Weights of a small transformer language model.
Size: 21 layers, width 256, 4 heads of 64, MLP 704 SwiGLU, vocabulary 4453, 19.2M parameters.
Architecture: RMSNorm before each block, rotary positions, no biases in attention or MLP, untied embeddings.
Training: a variant of Muon for these matrices, 554M tokens, 4226 steps.
MLP neurons of a small language model. Each row is named by its layer, matrix (gate and up: input weights) and neuron, and shows model dimensions 16-207. Each number is 500 + 40 x the weight over its row's rms, rounded and kept within 0 to 999. Numbers have three digits each. A neuron's up and down rows have the sign that makes its largest values positive.
After each neuron's rows, "fires after" lists the tokens most often just before its 100 highest values on Wikipedia text that the model never trained on.

L2.gate626:522489471519477516482457565487464563448509517497507524537437537448510490506507532504577511442472484475500471492511472572485553435537493493474503544453411489473496442468515509523546562478507544515427546514504477543450575476479488468482500475537495501491470566498512529459480494495438475511479563499477504491495501482507508509462530483442556562528465521426489480435497440390567512533513510515481479508523499467544519391541471464436527578508527503486591550503538482504514440482485531554502488490616408529444469484522494532481423492486473502505561467573489472569493492414490445443
L2.up626:539565554489499499481513512509486508476518496521513591477507525451463477450436521457541468452505529486500402499473487533553511446434487449547505509474477459498431527524431529514577533400505498486517496485544484571513524462486518518542490486450485501503442557497561480492438557480434497493483474490503509453499532506481487519543548524490476547465439443486476519488520539463525516494468456466471492494525524535510529498505401592550576542486484542538581471454582526516555420505489526481555459506534499532499478471540527440503465468524422454524464511516516550535552510505502426537
fires after: ".", " (", " with"

L4.gate122:517446458518436450512519583546487499450529443523478522490470512477467510482530516518490495468479538575459526442495537534497573487450424473445502549474512478479480550467486504561538505537505476429603468460564474490545540468494501470528517487444512535452578551526505504513505494505465470535506448494489499420528573450486559472464514518514459503589536509471543418466506497436533575517492505535511482396491529558541527458529472466456484495526570489443528513495484532528549464507470473489528469483569487474469435441506499458555457500444442425476538578497461541460595479455560525510
L4.up122:509453443484482505455521568527534534496481477518469535522433451516500471520547483516570504553477436576444489579467477450548460413408521499516453518522537563488504529526492528452594524478523468489533529542609424456553534493482546430523498567477472416476530506515457540551513465478468545505521474482470548512442548478452449494433542534450549522544489521427467557496462529417486468467492498460515477495490515545450532495483431512536533506474573484407476479517472472473514440498482498529549509487474494536503523463498490579533455550468471456539499504525467501553501465482506490518
fires after: "9", " C"

L4.gate673:434498517488468544436461537512455480519543475476431451464538528495452489522565490472475447526491496465541536505455547577525523554493465456549475546491506411517473475542601488589513445488450550496537490446513523565516490504454473515494491464497541487555545546454507497486483509485479529506489545478481461500449550447600525450467573521484530520494482449475449475513485455486506483506454458516444535449474555548580492505417488512470522564530474501519496486475389402529537512494498526465489556497506519506435448550421486540511492475521540451532453421542407532494533470535446463516
L4.up673:469484514441492523464515477456466472439493571501531457468530529528452505562560495512478490528569550521498435535625502474506512541533472503491465525429538456515495476573520490520505428544455462509535470465516445525515502496484547503410532442529547493427580560526496475508556460560486490479529490476481469508525541478505531476555540557543540510486449380542501526536534484516459488575539409507460508512437580522573549551475494504425480507499524455499556525463499451543484538467476550494492485517447517607513559520526506551506528470475529468433527469540535513471536483473539522520
fires after: " D", "D", " d", " W", " K", " R"

L15.gate384:480524507481497520487581569557508459530451461509552422445494527507484465459471427466501518494513454546546481489572551471428536476504472490543474480430444457431432482550501481452551538501435524477523487496504571515503435458540442500497488488534512473425513508433508486501467517515521490509589453455510513520600542486581495550509518515456558498507485526488546493526519456494420494476518578556496424506487519530549529547563501557483454540527472581557489497506478536536560504457573494468496509546514555478517484488435482499545449531561517435431544514512474458556510560496469394506
L15.up384:483484552477500536575483481527568540490493517530499436490495547551482493439472472520526518506474474533563448510499545466495488542536512580535532486496518405403533534513517498455589476570549601533518496488543425485495522481545511520492485488458484539401495437480552534528404551554487489521504461451521448484475509521518490541535519487553521572531497530537524554478557552473514486496476482541496482483476509449597442525504567465548423475435427475453490476534500436464458501445472487467544484506500494518525459502484498533563518471516472434474433479570493413500501508431436446455
fires after: "1", "7", "0", "9", "2", "6"

L2.gate233:483506505514506502534465484520530513519534536452442449544546478522511522530533471423497505503577472476489466449537457534491440478515525574464554425596550517537580487525529526539452561485520516555474456526535520518528522533503505523550526483560506544513459538444544525516452519522481460458525491545456468552531485476575511504563564459494576537504485533471461498505481466524500513526502431492517563550478548501471465498567483452471463515455442547527438502583507524533530462536528451481499534485428445513541526541528523444539432480497495483497453575506552488507522579535417517524
L2.up233:526545503553499560525458418444513499496498530444463434501574546553550473494517448474478488538598523500491454482454493541516434546467490579481544478641516458562586507546517524520518480460496527538468484553577495585483553545456498566533438491472488558522526559484512541524516489522509482427512424513533457572518487482538530514585562483549531505541469528460503513489514421497471458504521422457497595591495543532460497507590472499502525476502478500514437488561528507483515487490506431475501504479453443513514546512491519441568441496515503528512490563488541459476562470499498495475
fires after: "2", "1", "3", "0", "7", "9"

L4.gate699:462415522533467502514483492501462594533496568514500506537523485462448487547525563491503419459488496485510474528543516553488503525509534545480474519508563524448493480450505501503500527559527480465466558505517524508541539489553554501493498489472508476434511445536553527471462460505523462503500506460433475543555585459584520451477606473482522489499441496455546465532518529405501500524478445512438450451581528516483574471516526473547522418534474534511605533539482526436556399459554525504576499566449501484443409517508480481495465467459519461491542451501507470486523526522459555390
L4.up699:523540497507468566528448561465554536527474524517530559475473525504483489488502607468468463499509513508506481548526511426450560559519477512460510509547518429501468525470478498485426541555497471494512523499521458464545513525499492531482489456471533544458475529526561552507437577563483529513505532568449561535522536545572483582550527516471561509481463478471550524490494515423511510546386469502524506446577476460479471500503480530565546490547481549511577514581484511503507405445507522518545498502535469468480476582514527504528453465465514526467513499489486475503568493490530511491
fires after: "0", "M", " M", " Album", " (", " P"

L6.gate307:471558507511550477485476578474522465549555530523509403431462476587510501497460458462496581532448472456515498427510479499523478459559485556497498456508400478493434440509500500506490533566474478475502479479489503502489505503477505537506470474511491436486524485561453497513515493509451483475509448461538463494479554505472416468439505478540529448533537527540513556433538534550531552557529496494447500446511517476516550526501535523376506537512541542476512453503502496500579509511516495494479448536498524486448529458612538616463500495504469494520432436566457442475488534473496466521
L6.up307:475551505476525437525448559516458502519474535502530526410491556474477474499498452454437478480488596432510457473481460544471478481480514553534433494482506426425407432519544580571524479447445447524513482481458508508500555460543495507467450458495567500558618530530496549466503504485496511569502427519487496606458460503502457427504476558560516558429541567493530552505508544436520528558508500573460575478483520485577522444554483482495517497471516502505562473530536490590411475493527489514559512516531482512441512492553489478482496480439492466491518457480489501433453516486480466534
fires after: " S", "S", " s", "F", " F"

L15.gate235:492487481490511515461503463436443441427508489453444566515530580493523529539490536555510510437552546452474534471504463441441493473509499560454476475436540484480519499497540518479520552511491539560493512490549455446505473505452496482482459422501495459445475466513559424540539437510461540467470498494587445549563425548549474510522504546523446457560444459458504515517450468478496552460517462502537532506540539487543582531490462590503504497488511468547469568515535512523460548434518536530439529443491491509539515518470544495425455480420469419498494506499507511437487467495522519457
L15.up235:494438468500511535476526470491488541444532561483538473482485478520517394458463509505456463486512537488512480415579580480441499567563445502538471520540556533473534497497423491486501517452505503492552470497559533489501526465388519463494555441481500562424412476453491466517521537471476462491506571436540495447509617452557510562548483452420492475503534490521536522436484518504585536481470562507510484467618481507521457517520510454503530479493460462502551538596546560459441427494569512562468504517496551574501462446445559513477473505518578550496460480563493491547544492493505477507
fires after: "0", "5", "4", "1", "2", "3"

L13.gate4:521510509518501529488504490484441501526462459485454488553502549536518472496437499511521460484529489469435526458500509441520548493501512467474507527525496446527507440531505436468476477470557517570460426480512521507437474470487420550549436511529553500507460571478440492501447569505484480533489360524528475500461546483487444539522529528509488508442515554456426502452518416543446427471486401462528502514493429477544486500537443482552445477526536560501501447497453488524478518429499426461522490529564418562500527467509551461559499554596410442488434499534550534482474533535453485556
L13.up4:528532478474473495442468470436473465513508481433554506450520522566550532490522426562508455536553556490512485478540478453513523482484503532529502465564520394542499507493438505519518497434494514432491418477513576432474423402476550557466560539485519550527497469571512523518503513518488492466483536477476480450506467563468496501535454505476495536480469529415480536481457467574490499506505477434529448575466576458449508532477476515464543488513476538411466512546478532543489472512541508489477524493475514540547518493515542544596506509469446538576463493513501518518519461498517453517
fires after: " ", "7", " Form", "9", " P", "2"

L5.gate588:527494493478519482492527562543542530441555481508532468439501496474471530498549468438505568432487478481578453485506460536504447400497446503515530464488520440525516429559485499528456574542454505454503547503464524496444385454543522529500518502515392456521527579516443473457537526489469438526506537477557549548477489470521561564498505452464499519436504460484518535495542553397529472474453468529432505526527538513519479409542478457442470499514519470512499517501547458492491472481509467486486513488505467453519576455487526544419509475502466582467436511477517508431541594542504500506
L5.up588:476500479492519467476506519520563526415521487507513487559503526469460502505513420448443439439444442509546533423537539569508539479468435534548481514491454477478564439501509481553466549596478503547557504507457535559480501469525559509520538478510499511403570516504468489468500474480482501480506488409500477576483496481477506475509568544506557562445513554512545422575536473445470555535514469521493581506496531482527545504561468449492479430551494510498541508512543424543465492443470472463563537461423476455507503517431463543482462502474512523612424550514500560466575540551504537491
fires after: "2", "1", " K"

L3.gate644:516467490522467457498539502495522442531528514502491462409476463532546493504451542466530512485420472446528499549559574459531511490490503539490467509557501509497538483525453591448488488582485475472449544502500463466519490472495505571492430463502574502536503524530437534455623493539558487485512450436470475471520513504475591520538498516491497487496516499486497562426484500437500458533470474501484504499439490436525460519493538543411494479581479534522457588502460468524478497579526506464547525499448483569500499484530470535431481484561490460542511453517540417440459470455556500600
L3.up644:539494508494516435538524482465529497572493481474510493386487508488503536444497487440527470471428498436556523496534580452437472412524574535525496466553535521537478424449448519483514453575450560473508532528502460511463497495492458586411479410464564514507535536504444503448545516471515547500504491399441504481509517430471582533499440496509469457484493492514513574513546502431527474574475470480533483522405476504499509539501515531518499574563453556539486570483475516545482466544508470525525557512458486510526473451459492485480452503526493464489516451507529488470498451448543449555
fires after: " T", " S", "S", " sp", " com"

L13.gate204:454511533470513484538495546610437476515499516533486554523492505456458530522496533503530541490491557446540457443497578530504475538490475553495460404552447417549513443483501499467551504548500564449528496452478505567505526516508527397574450475551473536491494544503501485496489505535440487523474468448471512496489487501474503533446471497433457551465493468469527514462491481479566486521490497475571477494416496509455481427446519534516551530491494408570431512591474491460526455435500474596523461546561483475498441536525543522475434505478489444535487518533519541493482502429461456465
L13.up204:490502485476523517553496497542393487518427523513533489488495498449541567474523508509469529512478468483516495571563494558517519390501419542497450402482463549536503452489485545525476502532452516524559493485457630489500497497560494464533478424512570503542466523449483503500548529480549432522580561499503541504501521502469456497448477517477492469451485523451539511481467453487525517496545495447513475428465499493515566493518501420525481547524538505486487476497500479591529535480527544603542523488548412524549532449542426545481507465571513463435516513481511541496525465490502490459
fires after: "1", " C", " ", "3", "2", " The"

L9.gate600:480573507525552508486455512439550469503438523569498509525509511450518523598535421566495541503486478535548493483496467531542594519490500490493479542465484515537507489454492450492485489493451516466512485495557499449518503527495432542510476436499502425497476405500494503469464471515527518542456496514438471468499501440474521468491509520504642528542538489547440553553491547470517613513425541460480464463502504450487548545480517594462475585472495512533484467445546542505487544487539475463555433404436573558437520505520504507534421489521492569530470408476454528587484505521519530525
L9.up600:437509475482493544529503524457559505459500552472495525516510506486447544450488472534518556542462533531530436516406465574529559483516539422507545493428509533548435496519464533451527468455514516509525448490525403483531500461518475519499412428543443477483484544461542463522554518512513442509481517460496442483577422494477478550509573601490430496543529431497556545458535517532502548505493501497441468524479449517489516553466485537448484486478516531457530478534535460522457492546479473390511496437513524531501532531544534519515438578510551474520550542447509543475487460464495492439
fires after: " medal", " Se", "-", "\n", " |", " Pos"

L11.gate700:604474529463448440523534531527555503551438436529546510444469516429507521502492524438510428548491417476537466486564502442542495480507482438457498530537523515471446459511440458512546482523453464502451494507628467481541440512554495493455466474545466455538522576537406436494414511501484453512516482492479505478479518508500563499544551508489478503446553498434511491543521474544526563496584498470520514516505509528574486507502530526514523556502462519517444502506545497454510455472564455506562494518493454527463432520490564450481469449500427456488425487459573537471470510494541475486
L11.up700:551509531372510511520578489539550503543486432537544529459523522448493510505523538433496457571439448467477520553539543423543495471486498437431491552533542533495413463450490529525538447533469495543437478525557570498464416517580547470482516499456451477518504602521478448548437551556457523511481539441467544436475487570545508496510524498459547521447474482483496490529488507556525488538548546538494524535534528525549509529500557487521559597512451491477472544551504551454534485503480504575527521537472492509438436548567523466479495510478509463476409463507515561480524536540509475512
fires after: "1", " "

L2.gate146:477516473466511597544523510539516487573459449454513545440526531463575647565550450514506498451507369565477487494571558464527473467453483512559506467514494555494471420598474528554487503498597514499530541458502466505493507491516545531471512514508503516515483536560479507411423488472507493498536479474465489511523520506557545551557505522504510453457539493487547564536529529506456502497481499429517539436454541588508533455464505519453540436463492463470511465600557527459473464489495493497522543587460494474506523524502474498458469526448468496475492490590505532446545485533468473512
L2.up146:429523450500469552457560442509501448455495451496459582472438538528589555527481451517497508534564423498538514512477551512492466523470476557498446457515499587472445501596488553494539508486525557456461544463473449512546478490456479488516462495483484482513474529594496510418513529506521517511500464431473551552514491566511510547500496509477475463481534434515525570521564479522484504480482486505489511406476528553525533482469490599473559483493560465479558442561551551465415475509461544546459540566487475455487453519524481514471517476449538507491490479508470561461514497534507497562
fires after: "1"

L3.gate212:494515521527525495495504563462463550441601545506443486516539466527495498503447479478493549510499480490509558526501494443502490507524600460527487507514514464549536590459496513471511525514523447544529517447506496430516469530432436498517480481544505504548483498478426491486453512533499493538483490570478504484481514420502443507495508492526522480482525467453508535411516426552472467484504394537460530450503483499457488576530484526411543448473538535532519522413497541488429568501502480569504509509478450509483614503472518506406489427529570586411430505514535474491526463530535517517
L3.up212:508557533503536554536482591495487574527589487541463493552496519527457499491449544523463509489482457546509548490514536474527511434567573443583453515505455458484567555510499483468528520547471447558542488458507495485551497490496513476498435548590508527518529571547458538479442496516504506549471555523483517540459548448472434474536454515525509499516570458490531494535542489618441449545470490554465557396573465524525495524485502575480535512552545525521542479480461524460458562514495509579458505522505532498484565545443477520434424425501515523497430534520507526519563514495575506471
fires after: " W", " w", " H", " K", " th", "ah"

L4.gate196:472559433520527461504447471424443506558540533486459535525595495507544536480462525544512468469514492477465460595455478510533478515507483528569517561538495430514496522531469564492514555515493508455548567477419532507556454472458482485484483506513498565449470441513575482578546460525529518522556578463468481590408514508518574435557508461469540539510487544560500504513565557610454509535513472502483526483524474477544554448534431511434592543581534490526448505555495452474485505540454521510518533544526482522518496534513523496489531456488467499562484420416439449487521496465446503498
L4.up196:512551445547515488477495564482448509453524580456517549517517520494598533491464558467496511447456492507522403454458498512510537537514423498571460505484528473545476513448480599507498474410524470486487485415522503583422482435548550560529461452563558498480526467507550491543470498514526545506482483492496447441567511488514484435495475539502448441557471439485501450448532501501446568570481473402454532444523432505549532469490472533458485479487509600574538491474504497487544429453496455502500464554547446510449435470576545474599498553514539497542469507430452532503488574540477468561
fires after: ".", " and", " where", " as"

L9.gate279:557549482482457482468541487528543467532572520495435476523456464506480471465508473444500499471562479486509454545528567454511428462469552528523524481499483520528504464505451505489439507511458518502432445459449527483595502530515471456517498489558385510559457531557473566528481458406579504591524517510418499471465550450541495444485519534516521532513545518467483518499496543505479475474496502465409520543492552470505521445505526512430433557546459508448454442433519470583494551530539445513493449488565497529459437460490436523487467502469483453511504491557500539475479526494499520477
L9.up279:517444501545491501521526468409539568442525451464527443525525520485474521517497476569504429560465474497457487433536507450467492519486448493501521535511471450540518488497522510516513518490543468525527474447538544459478472524477461449480496560509448536542479423475546459560496407562485523537504485470522405490437471492490476519454504560487551530460545510472453509498530522455458464448487443413416518452492513496508483534401511476395512517483523489399479541521579592544532470508502487534562479519479490507530469465520529499522507569439532552576483498497469535509466505503463449462
fires after: " the", " remain", "vent", " first"

L11.gate336:563562583492556520519459547494505503495525569509539501459494508491484448469485476473453411505565552594474451438538536465539539556467484536559546522515476457553548402465455465509509474446526479536462459520573562547563497499516531561482550514490503470473480489445504457541519494550479492493488534451428425469478501528517525484461463488548503571418543567497530446508478537443490452480523480465472547501492484584486550543542510512521498521515476495520581424499500535487536446582540515556589472476458527508425458512496547495598499504506415483517549498536546481501492472483557549492
L11.up336:476454497561557504572540540475463512470503500465517549456499513430456492493505457484404416568444513492487466519500408488501505579523447466508515552448489512511453447515461423506533473468519471461541545502534486531551583503454511497578545524484465533458561498460554586505544459545445519497548504419516508491470441530526467521499544482453472452392563523417423518480501488471457452527498568551474487465483552525543418495479505502573531497520545520480530527482521480495538531542422570500454548443504492430464531486503520463491518508564475560480596490484437525527485492426489513472
fires after: "1", " ", "2", " |", "6"

L6.gate236:485464456499421474465466502507532479506493523526514483513503520432543501492546504497527535459496551518486513468479560493511469508476481520575505510516388421496488482518373538470451487547474523486417458517461437503482471492483479554450573520546546448538567449479524464492496544452500553545570494481451517447463560504480503568484442465550544518468437487488501494493517504530519427535488513482530509518537467497583550498454478508435540480520440495498513524477400471510483513525559531414456414500580403490456522507460455602553469446502490489521541442491468507508426485450446549493
L6.up236:467505444422524552542487528486503539410489460490534481534493546450544493538557515494475535472529513471494482544551485469519480544482546511506456530455458470587467465486467493493487466510407527562490478491552463512508563535457528487503534499438567443569452510516539478500498522524512503485518500572480534576376522519552474521489563563535492516540495468516549501562489595525478501545562490512567409499512460507520565479488540536493443514544461496485565471475500435530502501499481440450544445475504503483492519532499551590532454461448522509534452461531533531437491467544575495528
fires after: " d", "D", " D", " P", "P"

L4.gate137:530525506469550481496515474454483581425524449549514528486485506482440501513501456468472517527400434517511451502562501564490557483571496505510508527426546460529506482537477541529474563454445571540493500483463460518457489449451516532578450468480485490539461463521540505490562518482465459486523534511445490520498440554531502540453505443572506543452464448477527477512550502425492540518537525556506488449491537459503524458573566491495518412562500459492453515497497461508528529509515476469596587505535451507507554469487470550437516504470397426498510505530499463555473524512527445495
L4.up137:483448521540497429509485517426515569400481504531605509527427545445523513450513524489511489466523530506556486483526487524524565517480516467528546571459441444482519475576508570516512491489449541523555492444515456559507455507500462488610482439463496501451452469468490488488578564516534422518514548504529587525560443524551488489514465471524531535519478489514541520449484446440552507502473487503447500509478548495474464475562434463442503428501477500514526506515528457512524544487504445488551505504589508526444519449493537517508506503465441432528482480554514458551471495484480471499
fires after: ",", " ", "."

L4.gate469:495409493456454499477567537471515400580467576468532433470498490480449498489500515460492548542417485487507498488520526464431555489489560521543460455515521455489504578534523457475493519516534471489522478578583471466482498517434568468538443462506454473559500506426413488495474450387514557573490500486524487513475524418475553468530581475523514517452490450515479465439525478495480476480517461537516529535559500490537497471464465477505443501513557526516484522445552501525508462498543477460534538567477452506531497480523552472610537450486463569507521454530569436510497527441476529456
L4.up469:621559552491519499500532511505522416520474528511563482473479445500538457490519517514474470531431490471567483440542454493473492462502521508495383545516472461516461430535525483499543488430472528438481479498536445497472554492528508538489455499503499568523567546502451540454546412475447474531553559484533542468506535433496587434420547561548454514479549542504499530490485466443510460490536477660488481501489470480585512489430523429541556549550538504510518486490521493493480582475567491476520445508488411493469516497428465494561532514560526510456474507530422484533509521559470501483
fires after: " S", "S", " Res", " s", " as"

L5.gate37:485519524398488502488445403445516454525541580447506472434509451548497493507563488505463528538526486521507511487515510535505464489498507495474443465551490520544566462427526512440441559388464508512465536450442551495576458534504486573439488404515469508581512539598467603576540532468538500557482479561436479457460529474497502435533478475504507546461596494468510529505543552527528579470505475507443524546544544507521471474464515448523438536529437472477439514441521427500538571557515538471501520495496494456431509559519484476525456440454554524531485471539515451514454496478422474491
L5.up37:496423541455541507476482470462476463504496542475560469464495468498487518469471531583551482544540564511500477508520470481526555487565540501537462513505482492501466558536489452481479527548462521385558502494479481554550490455508526541461486465537559435473523473488434602518515531521424506474493561455454535472519514462522472453461571445541511494540547425532510502450496546546525551504484501519438547541530591510479410508514466423503467543510436529545443475496513498507626498518455555518465494515523490465465422578514488472557519537496505556532454456499516463535523438532430489418
fires after: " D", " T", " d", " t", " f"

L6.gate98:505449500525486464464451551550490489474479524540496556513530481494499478521540577525473466456535522407547509467474475439502550558508522499450468546608521509499393465595506462489498504565526528454554501519520511354512450464502452485521549452468512508483449518441490448445559489491434472500539441484515466507516473477567494514514532466481498533568500548478575489448477454511507480508492482500535496556497522487538538488491499438481493453494510453443491494454532499511460498419469486476408470468449498492607524464446590471483426555515426490461545431480503581499499490507503466497
L6.up98:483461496499489451464486523524514529467474485552554514443518536474514455515492550538522461453526477493514453479482493481530522483541535477528423517561508493492493538502524557513469552573434523464547532512552554388495455467522466555552543473469558557552490531506533422528560491472444538525555459529533455505499434507556407515362516469468486484496470468394545459488491469440513457502466489513502531567537525435466464448474483512497437502515516454510538498492415507458455529408503438500462499509494559474564464475501559483429521509549505505602535478466558516502438513564519463494
fires after: "9", "8", "7", "4", "6", "3"

L13.gate101:525576453531482514570530499409541525472520505516519474503544512500509481538507505431492538521479424540567550436511446460539539516494494550504545429490548546511471529556493543481546481549508558549560485513613576491482512532470511518543563474496499469507511561509496507522401451521496531495504485488439537480517455519552516512542576499477528475511483537496485480513482588504481492473473440511505563453456529542467494533536495425521533447540498499464483477490562463554488491503463501511516545537458550495573514454435562507516554473500543456462506522457547485534566559461541490494
L13.up101:485458529469397491555510499504515522433522533456576464504572448546578556516504495459497493468458518532493528449568533461460480456459512510485577483491513543532460445512556542527553478533515534520507527484532547519530470476531432513491422473537446449507487533592537497482498435515549567564543491464467518544513523584450513580476530587490538554460460505482517482569477510520428519553500485518500542501491486472498474566553427496465462484510541516445508488471509472519546506483475452471498477498492488456519509462416438529573545481529520498515481442551466523455543410477479508442
fires after: "1", "–", "-"

L3.gate52:522468512424550504496541610537468509490480485480482565487495511536452568503496434578430508455427435491502471445469433573534535438545492489488508562513467436526417445537534494542542464504548574487519495506520446496516454484497512527541490425470528469532458545478497498493449566504493468484478547515497478565549445495454480504428492480489522547528551532508530495472507476518470535565538422510555503463435506585501496501456503438445539509529563548509551550615476441402566416490539463563531541543570422546500518475513561505426495509480485486506481504496525529480484541563501476520
L3.up52:465480513409454507498542559547454551578469470492466638453490473472504506468537468527467509515466464541487416481473468540524505446485479500534440493564434526510462558435507557578556553509459487506484524514516447502434483560465527498511523495462502397494434473501483515555457560460493460472475378463484474492538498474502568512445512485538505516472454540458563564435487511458478488461562480538536541488456495495525542467499532432493561524494554511494586545651480515469546513521529513573590465473511504530517509453502524478466551512460500470465545547506505547545469517560475471528
fires after: "1", " C", "C"

L12.gate676:527519498562476484541484516495482537492527564501484530434501536479493482582559541482505544526468535507553536469424466530516605479458451563510493498542449469491536471517459541494527499533462548429512512468493526450506464571504474497535513560403594506439486514492488526513442533572438411479566477521488491506467461504498479522552547435509534488543554457561501555557512407506514544520492474453531480504492468502515417592533518447513553461507446452504556458454523506465457481443525489485518529437463531556480597500520542477476542448477493480465555565527514468487421483468485448549
L12.up676:540461556492421569566408506487489549485471581497478527478506528508514509462542544505444530514540505511521509447482565482495574431491488542424485541468436541566481486534477535498492492522463509549463518447506452448516433503553536565498462502459441533532450512525460479489477512522498496434512528460425414501450501525607465503524493528477556495483544519492486486458472492512464537450523538520457486493433565477535591550504502504477501488478532422492498418571531448470531564428472519527474493542509485606531518556514567499522560463526542494554527455457515567541476448464443445516
fires after: " |", "-", ";", "==", "2"

L6.gate572:543411496429432561540464500458473486524476506491537506533500428520465490523508454481490534463496518508578579506476470526463459450584499417449564468474482473467445487553498508478466433517555467536514446523506465535516439478518523475523427555522512452491500456551431471464452518514508481541425578501418563450525565491505534452494508487550464464506515497463537490473512504524478481545489523565509541502554502523590542520459439472509568551521506523495538463448505518441548523474498501525514481513482500495483496493555595443496547415523501558450525467559539498514543443539552527423
L6.up572:486480476515466492552493486515512492582547510487501511484502460459510468542476470501476454432489467518555550548433469460427534499530496454482462457476492505505491520584524552439505471460509508551495492538445440480501457475560462458560488588527495528537463474507510537501510587507454470562442487503422559488479581541520500470515484499539471508441466532511502473499493479511487521538448493576484519545516475498499555529421523531559526566530520472468474485462515590462501556478508521547457459531466455450427440578460566500537513459527533543460464480571499504509562409447556534492
fires after: " H", " L", " S", " th", "S", " M"

L3.gate678:492589472480496448488515453552449506519548507533539460491501575499533468452539506462459590526471425509517501490489456482546504396461573532553483482472458477519466548478534557488556493488495489521528570505470458488497516468526520431574555530561516471551493484568598453567471430522492532492503537470507528478453458523491567400464506481582467471499497437448533467451521519499514567499499510478447486529476541500485492482519469452547544489524571512535452549484498438550432461524502510491536613483508490477520442536494533481480522497503437501527581506485454472501555514497450581460
L3.up678:594508520483497506448487514504433524566516550471413466454536504596580459536478536435454515545539390499443497510471613418486409455516433506471501459478467567528432480531562555543474541576492505541495477503491497560495474484525523493558523539457540518486512531554519428503426469524463504574540486452488481529428553463512489528493506505520486513522468484487518482489506485479472568412522485520451547476478538512515487552510482509572484542402559512476505490493477463506543503521505547529530516491484543485437460519508460468537509476476542421481489496498444495503486472492443530554
fires after: " K", " c", " ch", "C", "K", "-"

L4.gate661:523496489474481509529473574559516485475457547500522491434503534420474539545506470498474604471478455513456457521498538479447609478509579494550442544491506461611499575534523494474513465459438477460489533454465476555551545570518460563512547460505546515596516488481447488518445469479475531501609534542531551479532484499531497497519544408478453461514537466584540451569473480560496455560477498449517520515526531470480455461412466476486440475448525480473489473487456512538413460510468464541485556457520465473479513505433507541426447500486519482552541519438574528505469493498529530453
L4.up661:468463472471450552510481554477478474490481472540503456473524535428415497537485462514455503514518511586485492478495455481502491501578502509505563542513520497549529500544479486488510440436473552494568436482473439459533551433486488529529527406488513499575496493463466519541498470575533446492499605545498517446549514478531427465462493515437566486515522418570519554575476615555481465456516467525520500537511541545466440502447481510529464497513463490464528526491526471509508514479482569512448550550594509440511569475470564493514487478452532476485472500561479548488491484537527520512
fires after: " D", " d", "D", " (", "."

L3.gate326:554455568548535504464514565579548435509519486514468549482528470539520501546534520526484495424541475444543457515565476449516524472565477461526525498451466454420427553573477536514587514484487527545519445521553483438508476545513622510431527479534483488438445531488504521573562540556518454447436505435462467567495456490560502523506478493517485430487434566477499564529489505461465546464493508475482425507460473476496469485462553509462556469537508445463516566468522500524539438467522536517508465507494485522490440464522576584513467479458511469530570537482496480553499463518461497608
L3.up326:515454470487586540466485547541499484492475494524488528500498444581528490529560492527491490448509457482558459501545517494535501536600562474486561490514432410385470467568486485502607570510527522571514484565524434411481521539476573538468519406584460502433459487483523501530509535531435466467467540481504499540505443480530494550570499449494461449526481549517516529529486468460553502471453487493527502475520498479499441469468540498502544493556486476464517519512531510460497480483471538549469501560510427535533465490538538549491429469451516543550532493441510465547465493518512514565
fires after: "0", "1", "7", "2", "6", "8"

L12.gate516:553447437447573383391517520454516558539505486462472501504495556502501501502473510569626591514449547512480473532582529479537446458494508471548513559475479480542591542464497477491466495526481527452479497513499585457532514474494510510472512456556505517508480557443503550492510510454493479545527506553575561481523568446587537528520510493515517465488554458515537522413505480458550521515413537447533518512519503506536423550486492511552488501567465522471451518488510527463599537526565405510505474469531530534483486499420486512518418477489519507446519506473592476570520549445474503529
L12.up516:594567548518510511529480614515498490500478491516474472478429430540507462493521469491513531529468490499496443484541493492484563526518550468480494521564488454479558476517449490519532488506561509516564534405497549464471473487514465459502497472534550514530504485509454504462517430582538573406513580495490493506493550525513596474523511532513440488497472458517534457529518539497475536412491531507470494477511457468554503435569525491449518537479404464509434485533516481500571567480512469513514573507510524527506510479431481525529519455559479543585530497391482477504427464436504493487
fires after: " ", "2", "-", " t"